Part of a small language model's weights.
Size: MLP 1920 tanh GELU, 30.1M parameters.
Architecture: LayerNorm before each block, rotary positions, biases, tied embeddings.
Training: a variant of Muon for these matrices, 733M tokens.
MLP neurons of a small language model. Each row is named by its layer, matrix (up: input weights) and neuron, and shows model dimensions 128-223. Each number is 500 + 40 x the weight over its row's rms, rounded and kept within 0 to 999. Numbers have three digits each.
A block is one neuron, or neurons of one layer that tend to fire together. Before each block is what it responds to, as a language model described it from the Wikipedia text at the highest values.

Mid-word fragments
L6.up6:439433522539469489616536536507513500489494512536509475571471391463571490476511546403490535492494489515467442454482526499512511503501496603446526495491479481537457452484456487493483518469563507517471501451482470496468472443500519415550595486528494530549468558459548507509472530530526379531
L6.up364:460417477439465486547525486464498510486497490463462545464561453501531532479542414517512543485486449484465505461531479435472464468488503626566479557535567558517475457515492496459459510437500535542578515493483510524545506531510470572490620478489479560484458597516529477463538494508493524515
L6.up851:524555550522486539635478451512512528512497560509484555494468520499539497444571485528525511470505487434466473569524508451498466510516435543454511543438562517513523504535501529456456498384479525490496551486501463547540508477424494438499485517472525535500486461561491440511537517547604512471
L6.up1672:485523500403532486507487450464545474533492503547526614418467476480559481480520503482472554543525531506499465526491542502476470517529475455486523492444552579515487459443549539466452519512563435486572465586551479475513475536505483533459467406503498488477514520511619538490489458492557498529

Mid-word liquid syllables
L4.up418:536497530510481492510494445497465466483590496551497463421450529522392483480525470459449543411536472469468517478509470537425495437434448468470559546510491547514554539556498590432520560507484521570546491477493543391493475519535531465524513477523494470429431534461505462475571506506446525492
L4.up434:550556535515509476446516463482517546487515396415499562480506447506432558501528467584525469455497527463512463481530509494476412439509616578543533478424541439512480524474499455483523534521488478546600516455498507549534534576453490488511439498426429541517444540506512503514454507483477481509
L4.up912:447472470506548518462545511567546451550478490514532503512467489493466457449466453509542482506463513399494492430526489481506503443550522519513463488525512557467474499560533524503526441475515513632462563584468461535541542498450499484456618614470469443525521568522525512467494491535542542525
L4.up1015:489500501476471482433511455468496485490516442500420503508529453479479488474535514495514529488500447514515499507491524479495529482485547479472486574457465533499506461561463461418460500450498495506530499523536489566485476483470509503489531513489488474462431451524509558562577505480476499491
L4.up1038:527434490544518499577453554555517486463438444493488473486504534474550556472569475480452451543501483526491441482520473542378531481490524510500471510497515431492490499508492514474487477532419500486447485464497509521561532457474538506499572600468467445552468582440484511524549503494521464512
L4.up1367:537467588512537491471514536490460475495497442510480493498484468583488543431548523456475567443491489442441483537519435482496546491504444576476507526471488436497512480529490535521473471532497527573479501469540467469511492505490448454563504547577519543507496457490476486505479488498454560506
L4.up1466:491494486536533494521466476489465539465403548506499492525450509536563567506495394498414483452525481516454392518503550455526522485497470520539508513442505521483534504435476483412467516511579506519509514445528517525470516478583535530388503507411565491498467509511419514499527455523583466440
L4.up1473:434448544573508530485503496459503442467486507461508515531495430502479553538464511440495523475487471567570462510514491523496443510568503509597457470490534538474447504510511546508367493499521501546523484545453424481483556455495494485510483551431404471512484552479565503507494529509513505536
L4.up1488:520495546482486498543459548506432526522470521477511417478449486550458519494509457563565437473465541520415413552529561561387501554497486575520411491450475504540426450517429476478503512529558578499510462492493558454499507506550566583457476522507500448500530489460577510554497420500567528543
L4.up1555:497509481481472453490514512537499485551535516458520467493498421519517460556552508509489532605533460526532530460485522471490560472492489473497414514416434530460517554490506533492482568507478503576529487512486533538501462517494557541513538443519434538481448494450487512461517465410409422496
L4.up1594:561420491498530528479521569502577506517481445436473480541544473448419500576534417458472533571499561468458535533485511521396501516456499501479495465435503477459462507558521530522523525478533445537527503455484452462474472462515576508487518546481457537509503549468417500422485467381499539501
L4.up1645:469489578412532518469547495545550458452512475478492523491528460501513530504494474521471488452517593474477528546547498503469526503509450484564483471501478476407538494551477484508452519502495628470536491461549564436464557493528484533471537559592507542498523465583566526535484465467532500511
L4.up1665:535458495502544453505448531460472477507484451445513543413516502518546556465501424490501494515510491513496520515543450517432487468486487588462447528518525483542484498548508466501481549573556570490505503469507485440503567584453525563523513509549471496497387551547506562438459523502424421537
L4.up1668:474513480453491491511486527504498511484488521590474495508421518501559510519449450516533533499475433446540532532474458511493477491509439474484523488471529526465506443475481512519502466483537471533431596531512470481528482508532482451534484498446532484471554523519485501509537446558457465509
L4.up1793:532519507511413525463504501508594533502473482465519486600541503460530526490469472500506463480454495517534500494556458512509471483475526473480390533488525541479524526495528510547489438508491508487517482431546467419542522586434518442519570508501602489513494538575550494506489501514505516472
L4.up1890:536470529492431415451464578470527470485439506511532436484515524518523486517576473537457465410489526491484479467488496494416483531526551531523425518557489543504499518565441466472455467568514565483542416490506534482536520552514522471519504487555557459506457535469510567457484522522500448550

Word-initial second fragments
L2.up228:459486496455509455512488520479499516537499433517479445488498465531355567482551542477492553483484523535457559513537586521441565565591486529467487550429490468452471537499562472528477491438498487506571485587498510450530544575416490561549554506500581495456515522519494485490467519532506472539

Coordinating conjunction and
L2.up1571:491476521535409485526515410506523470546528517521549464419537490492542491532458474503575463464480542462460487444475466508521517480540461542448524525522533475477572489507524486542487494524467456493529449502505493526550484501450511531547522518547491458514565509529527411431533542560466473491

Coordinating "and" after first item
L6.up146:497437418473550544556465535445483516450537453485432489465529438498483558487466526453475555474479547519468542497463556593488553481481427524516485483467483495466525456490553548554417584478456497443451472396596426543501529432512527494528495474480490447492486469481530464464606425538498518526
L6.up633:501506487493511447468575541457527460504476408489468462492515521478438489488499506477465501551514597464421533470487512523515570483541510511541488547505535544465426416535496461472424531539459486460516536483544490491520483520508482456509553460514542487452466502510474545448489470488517452545
L6.up726:510514408528532492545528431505504623523456536497524501536488515560567515462602530512509465485455492476486495520440543527467435542511542561532536518517502547474488443493488503579403483519489522387574497511536503488526526501470518447536394491480518522464464482485460466534497450483463452557
L6.up1383:506523472469463448460572545479571524529549523430492522519551502483512519552498514520545461465501515498493502450527359437549515476486525531484570476503528567515465459482556497478443461473457431475491440518582491451520492533483559494418444470525508457523528473461483413533512460497471493515